python train.py --n_layer=8 --d_model=896 --n_head=14 --n_kv_head=7 --head_dim=64 --d_mlp=5376 --vocab_size=16384 --activation="swiglu" --norm="rmsnorm" --norm_place="pre" --norm_eps=1e-05 --positions="rope" --rope_base=100000.0 --rope_fraction=1.0 --qk_norm=false --attn_scale=0.125 --bias="none" --tie_embeddings=true --parallel_block=false --init="uniform" --init_std_qkv=0.0237 --init_std_o=0.0 --init_std_up=0.0237 --init_std_down=0.0 --optimizer="adamw" --lr=0.000322 --lr_mult_up=0.984 --beta1=0.9 --beta2=0.99 --lr_head=0.00291 --grad_clip=1.0 --warmup_steps=237 --schedule="wsd" --decay_fraction=0.812 --decay_shape="linear" --final_lr_fraction=0.02 --batch_tokens=65536 --seq_len=1024 --doc_mask=true --train_tokens=1003000000 --steps=15305 --dataset="wikipedia_en"
MLP neurons of a small language model. Each row is named by its layer, matrix (gate and up: input weights) and neuron, and shows model dimensions 416-607. Each number is 128 + 24 x the weight over its row's rms, rounded and kept within 0 to 255. Numbers have three digits each. A neuron's up and down rows have the sign that makes its largest values positive.
After each neuron's rows, "fires on" lists the tokens most often at its 100 highest values on Wikipedia text that the model never trained on.

L5.gate3538:167143135132181201170108100128118134158157108147156142127118147118099118146126122133075174172122130130145092124134106075163098119141166106123137189142145167098106105144092156149126118103107131135144111129122100110104107141142103117102093109079117110093118128125099147138075166128087146110142087119118169148146142071143145083143095103157124128145115117149149113118117136131113126089133149151132162137158125106164138182161193087155120142108156147157144141166125084138083124133116119130085077101134085139131107110112134145085054140120141141101117133136116141102134111137122131112
L5.up3538:153142117132117109126132092155128108102178070127166097104125113150153130129104115098126111122115131104127129126134183117154125136145107158082109097106111134102097137137137166126103140119111119118142131110149118134077139125161138163172102122130103175142117128135119118111127144144100149157136099112111144105135126133122117140117092156130119110098157108125122084119125121175110143149135104163132118086162138127157135120141104155165145171155129062152135152117176137175152123119107094139156122144141121112129124125119133131100166130117137162129103089144136119161113122073145105151
fires on: ".", "\n", ";", "\"", "| ", "70"

L5.gate3384:149114125162147083097102059114135089092169161138160102103125159165136143127154120148147130124080123152148124127106116166161145104129115151092117132154109121134159132149162118165153099122128114162175134168110128128135123130118121087124121124148169154125112139115110168118142123113175096106085084153128109131134140102134145084169154109141126121148087086138169144062116126110114143135132129128115109153103109106141128134108184149174121128107105139101155177107140106106106136128152094109141158093115108079103108135143109167083125151132113132105159125107136115127096122105173104148
L5.up3384:146141109142116140123106133117133115074156089140158097154126125168084106134129130114142136152075101146151097156102160119125114086146092138113144136123151115145103109139125110121155139170175118140134126100099196147133113149110149133094136126151166110112087108111126081098144131124123126082110137177138117132125157124085111130121135122132138142155149143103097074129145125170100116110148092152087135138116098138132118144149096154139130099171152099111116098130129161098115147112144121113121111132171109140108156165131104143137122142113110115134172132118116121129128140139174091085
fires on: "| ", ", ", "ur"

L5.gate918:168088129130104092135084150085117136128124144124134114122125128112134179111111106130132135190148122142134067108106147131091143112136146157146134144158102110130101151142168142125175118148127157102145101112118122147094124141145109096128133118184154150127157121160133150158136135110157130119115080156102118085149123078143129097128143101112182123130136099129137100146159136128137140113115146111161117117118134140137124130133126126163120121101146073141114154129142075119113130107118093133120130112134126134178114150124097084135136087162124127113165142101154129125164142106147137118
L5.up918:118147164134073157168123164156098112156144158154194153117166135115134054150126129135170116116141091116136129175155140142094111160090104092117184122130129120153111086115164163131160158147124161147122117152130193156127119135115107117126152136111143131099124101125121153099130182126105131119150097151118107169151135141105171145111116076106108131144107130114122107129107125144135158176099123110142103159106108179127150109125126118136117124105113141096153121163120145134114122133124104131142126141160123146124158123140158117105142082134116096101153122156148107149092121167108099122
fires on: "some ", "any ", "| ", "W ", "various "

L5.gate96:121115146187139132125121142066125102105120165175116076144130089116121158122143133138152113133151126162148133135098173139136115124177115117125149114120147107090128157149159130145139126152097130169110128153128139129130087141137106097138087133097161145139128133151072073131068157126084140135102120097097138107118168123091173134075120118126145125144124126118112112106145088116139152170158126120104162096114116107151140148116164115117118146160125147118119094122111124097122157154105145116133139121106122134118149156109128163133101165120127143121133156117107107163101169162135104120
L5.up96:112116139144193096098088154061111132126134112126152156113130120093120092139067132124158151155111107142131119111129148118128129152136126091113116117111136103090156125178157122114148080127151133162092089102079116141163134134141133152122115157112173160143135136111135089134112138149127156127125157159132134138130113119130156129121152135172151150087157120135138120118142167086118130165130153170140117096086147099144146092140132076147128116148145124132061116098136123103182139112119147114121098166159127136117106136147123151074142147115101186127106138138092096145124139142132165100
fires on: "\"", "'", "(\"", "/"

L5.gate1558:124110139114141114127098148139120079139108128103133083097068151122099137065166084096094116122106087131086106134121086147121158087081139153133117174144107120168152128129121136107142116143158143139119177124140120162098121121110126121099129133146111104154182108149115151126107161173103113159146108135093146110142155168115140087088110088124107117142127114123124141104108133101094116146126120103139138140121131172098142095111126154105111149171113149099143099129110086139105117155058113137107098128106145133117163120133133104112120068107139127163109086133108172145113115078154123138
L5.up1558:177102125184148160137130140113079117112136152132099119159102119107159073106155110143133163112120126104148153106096137145162081121133161138131111135110150143097060138093165155186130070135098124135125118148164123127113123109142128163123126141154120071130112138113095124104111100128105096119137124118137121127125154146103109154143180143155108115102094160183138121112113119135120131113108138113174083097117132128127143141129149123133120120149095126160142149126108134102117133133146146162130120119100147147130148076145111117097149139119158147166103166117161094167098149092151120100
fires on: "to ", "about ", "over ", "and ", "than ", "of "

L5.gate3571:114135180137148102088134124133151097123119150102122126179117125161170170105112110145113142155113067126139084115133133153126120120132139125139104120118104140124090147138132123119147156128131123113117147092133122149106126145105109102126113161152167133135129147165124111134123102126167117131128110150088131083196118147180103128152109168152140131111084092135103111122100145150150130094104131118138090153172100150125134129133134156177132169149132140111166117116104143127168109125133135135094087134104117099106149123135119133101133094149120102163110110125093084095076134143128137133
L5.up3571:132152104079146119129162080150133120104122082140115117116158111113124131099098107104125136127179147150134164102165158142121132171105106123109139108128145110153156131145080128182109126133161128134135146118120099129155129109103144161122081117093120169124105123127139081170174133164111120153133142111129136160139088123175134157084116128121123150109143132129093121151181102121120090168142147134139150148153172123143155124135138129169115119145157153113177130153125154108136123091148153103110111076126129148125161158125112106097093150129122139127122136155111170117164141138121136182
fires on: ". ", "\n  ", "\n", "\n\n"

L5.gate3649:145139134146114121091135129068139137139110122148118109100099143112118152127139177111165100131138122114134084151147152146164134147135129114093121118111163134140098147120139124155159130201165133116109117090153147119146110131143124095141137143111150135135117096121139138121142145150092104125141127144145140167109133114095119086086149101128132114068144115106128167062166138120117101135152128176115105091115123124105115134125114116151137144135150141127099117117125104076098113128152130155111130123140118159138112103138150137103134168102108138122126115118131109136153103124117154161
L5.up3649:117121151086116159172133139165130116113149091094129161122097149178155124168090123134073125125170120120099108160145127155151104184111115141162072118084165105139091145116122171112140121127100097085115125129093107128127141160129124110116175130141161109147130122089171113094158141153114148142149085155175191124128114096130121086132117163123082140118127099155147129119151153129125075107164149128105163114168139127061096140104118157157176130167126067149148195105101107135105123108131079157155091118157147144160162081127160141147109122119141081145167109114154138114102109086131137125
fires on: "D", "i", "J"

L5.gate4084:131097137118160118119146099108143130124149093116159141132150118131124130108138089103113127128125149162121154146145096114138158101109147180172164178156144137108141138113133142148123118112100126117140128141114124091135111112109123098140129109102110123125128145144105130103133152136147129141148138141198121115120176104180117125138101109128138134112106147131112138134147146145117141111116065133085102147168131055161166139137134115168105138152147119113134120132123132111118141144137146113094148096097103118110123139078133128111148144123129119154118076097112134104134158127119176142
L5.up4084:116135120115117089121106123124132124094154151138127152121099115132132145148105123129170110137166105134124120114119145121146134109112156146152123096129155151156103124130151161133115113153098101077144141120146114163162148074174103130128136069165169113153168127106101169114165109155118106142121108164155097128144142086146140100144149110149100085134171119148170093133129111139124126120135099118143181123131141111130151135135140140123090124116159129158158096144143120116112160129163171138101119121103144140143108137152126110128141124131134117125103126110156098115105100142150111085
fires on: ", ", "that ", "which ", ") "

L5.gate3855:124095201124131132142079122143098114158073121151105155110112153145105092102132093144143168167125173139149130131086099137111160141140131160109092119090150115145081084090126139129123178142100096152108101126111128141094090156152126101135107102125180156117140130130166102156102153119069113158165079147119168134146118111127119115126133146114190160108098146141131102110126108140137146126152107133132118158114153121117165131147095177138132161135162135115164104118149112092137136111150113145082115176154106120126153093084140127106127109061102163104147100175121127113148108159137126143
L5.up3855:129139138145158125128123142122127112150145116125116098131096181111106113127139110102148167128106113129141112133142110138152132088117113129156080122123111148106084167148155150106110123130122110131114116124136102156117122103136131108128169089130147125085083138166139116138134120115156131112184134146141116120123114105116137113107107122123074138135130091152074136093106143132106180120143109142083171136118149118141136104125135145160132127130173115148190123144156117071120135147127128160127120127118086100082122124138100117110176099131080075108152128122140106112132099110131143146
fires on: ".", "and ", "ak", "ik", "ek", "K"

L5.gate1855:126113082135109117112092111145096104123145130133135130106129142131151175123108080141120145163133147153141155111129133155124108106144079120104085139100100088140075136107115094102165138135121127134152113124139142149080147096156101146103073119152089100141135141101152149142111172164150123119077152119126131109125133128124125128151141166138173175104118137144104120150139147138114123148136096118095113152153127149099104139123111117125074166152110135119113146103132151141143152105132125112118092122123097129151157082123102161126147067122093121140123108100110122100131097171152102173
L5.up1855:117130102158089179144111137157139120115127114141116115146115147121146128158118143133185156079118146142115162136143103108137128080148123146109140179135137099156115126146102123125155127138106129109127093144095134137119160150109139101077088136113104154133084139134164135140106127124116159114127088142132102094150106143092102133092124148133161117153136128125136136090100168116119111120134101132126139097140105130124100150115104109101133099157078158130113107098112112130117163154144152151149088112128125115093134170098131120103148110142117122078128138128100137136134122129131110128
fires on: ",", "| ", "6 ", "1 ", ": "

L5.gate2786:069116172138171115122105110149115116151127127109152126123128169175137130099141118123105128118157126115108115125126141122117101110107143165093109143133121095164079115178123155134150152117086119153133108145079116122115153122168110119153137110125143135124087113162170110109106186141107123201119111149141166156161112140125094124140126135107109139092117122117139146159148102112137104183170085167155167130138178115118082109162096131137135132192094098164141144129098151077132125113177148114108150135166125117101115106160142141086147089125137125135119078140093133147114114146118174168
L5.up2786:126153113120147143161113145126132102117111146171100148115093098114107135121090145136121126138121113103163077090109128136146109133109109123124082107112138147138085131116136122143103107153102123117134149142059142120160084106131124165107162125141144089104118103153119172133120173141112120131118142089112107122148117125110108127132146118095096127116129158150110121129108146096084163133154118142104103106154113140118128135122110127153115130124116094090164109143137091090101128085136173136137146113092095094114175104150105125111096104140140146197102164079148174122144094070108129091
fires on: "and "

L5.gate5164:082155134151103119111127132146097097137111131146142149140098121160144125176077140190149121126120109143154140154126125106121132152178147156129140132092108131148180091154178075138123113116078139131143131131158125110085149130157129104142104137086112132095135142130159106139115142194122101130143110087074142096157132132110101151119158121114129148146104096070060095102159148135132114118155096140084111117131117112155160111075120099165137140136153091102143146170114112163158141161130154148145118119132118122136112093130155126104080120125143132125130124086107089141137128148114184126
L5.up5164:126118149107100178134135143171114158116119124128110169166129120115103101115117157155156147099175127106115153131137154174160137135129175101136154123146131101096152121091132179101132135160128087173127093127158134128112097111079116158120155143115110127137135134130128143141114179125134093120148118107156165114104115099152122159124158146120154117116154106170147175109117133127118139147122087125183130157119120119180114143108138104131154124115146139127101122142141082133141164156124150153107065147107139119110124111138081145088116135145123072109118150156140168132150156134143144131
fires on: "'", "under "

L5.gate1988:081140139115167121140117113074139107131139141133153139136123102138095143112106155131130163156109113131120156149102135118126126106110086083143152165162119128142087145089081174133097140131104147128133099108098138129131104131146117103094130091120159130121122108169114089171120149116113109114112124138095134115178126119163111175102108122144149117112151156108156161141124153161102163158109140156130139097169129098118159137125136174152101182103087159104105123128087150159137124130145175124118116131101130119136189112157128179131108121142134136128112118106085075136121119086136120170
L5.up1988:127087117165150135113135129116136073103103141160125115101114134174109133118126138085131122140112105124131076134104111152082096118110087090092162112100100099098137141125143140135130112140148121154168128142103135112140142136119099124158128120117146168137128143110120110131143157186134110137125123139097142112136120135131150131148158128168133146112163129111095182128118188105131102163136117142112070173175120148129127101165114083144124192166126122138123158128142165164140130113153147124147108123105094125128137134121117115108143099128095148149111132156066135091175129189118143176
fires on: ". ", "\n", "\n\n"

L5.gate1271:102154105130143136104131092108084127142109087141140096141104132155104101153153152113142123109090124164100129144127114109105118183092109145110120129137125102089093114136083085126111123152148168138083098132090100154112119153111105123125107076148138135160197135084146107109091170105088115158095121071111126169133142131122149133168166117127130114125133132141099155144147121104113144172107132103139122111096179112097115144140105109132146137139138084114095107124124157112093145095116089104124109118118148160102156125142128126126150108123170125097144134093126102109134144132173169158
L5.up1271:105166139104132117131110111112128115111146184102128143109137126122101127125137175120102114099116140156103125145134138151172134115122064100183131090081109117129106178132140152096116161119148124093104119112129088143141124150151109152136155125151134101116117123127148108116090166145154120082143103152148122106135097144103177124132108130118117087115177117105158107075176122108153125108129150154120102119104105100107096152110165165180086126121123138160142124131152129132149154144179142092129123122090115155096143103111155143147097109102089129118113148143109130141127115155152142129
fires on: "J", "Ch", "G"

L5.gate10:100125155133147137131148115092101048124134120161126131137103117141144176108122135093123148141096149116113089133085140133154123163135159129095130130131144131123085147095120145126105090108115132113131136126126145138147154122112118096105163097150139113121162112125108112136092203109061102113105131110150129169107131076128132098148144116119111098130083126108119104152133135089116128154128088092120125130104159128120112096108145134142120147134129144159140116145104169131133118121160140122136132127150150151125105119115125151133130123162134126132141116121126086120118110136111160137
L5.up10:101101155124136136091148162146133074121114136151119156144138136110184152125098145163120116110116150144081149138170127151149144182151142153147161139177131139133151140109138097106116108143161099089116100129144170080140130115125174107114175136091119156135155089109125146096129163147101083135094067135144105152112075065170115085116143094119093121131117165066115107141108144146098166110165144120116110118101146108116151117102155151167109122139107148162121083120161113098116137125165175131138123128136121110140104142122120109127146128167144125136117122124129093106135125131116142116
fires on: ", ", ") ", "old", "2 ", "0"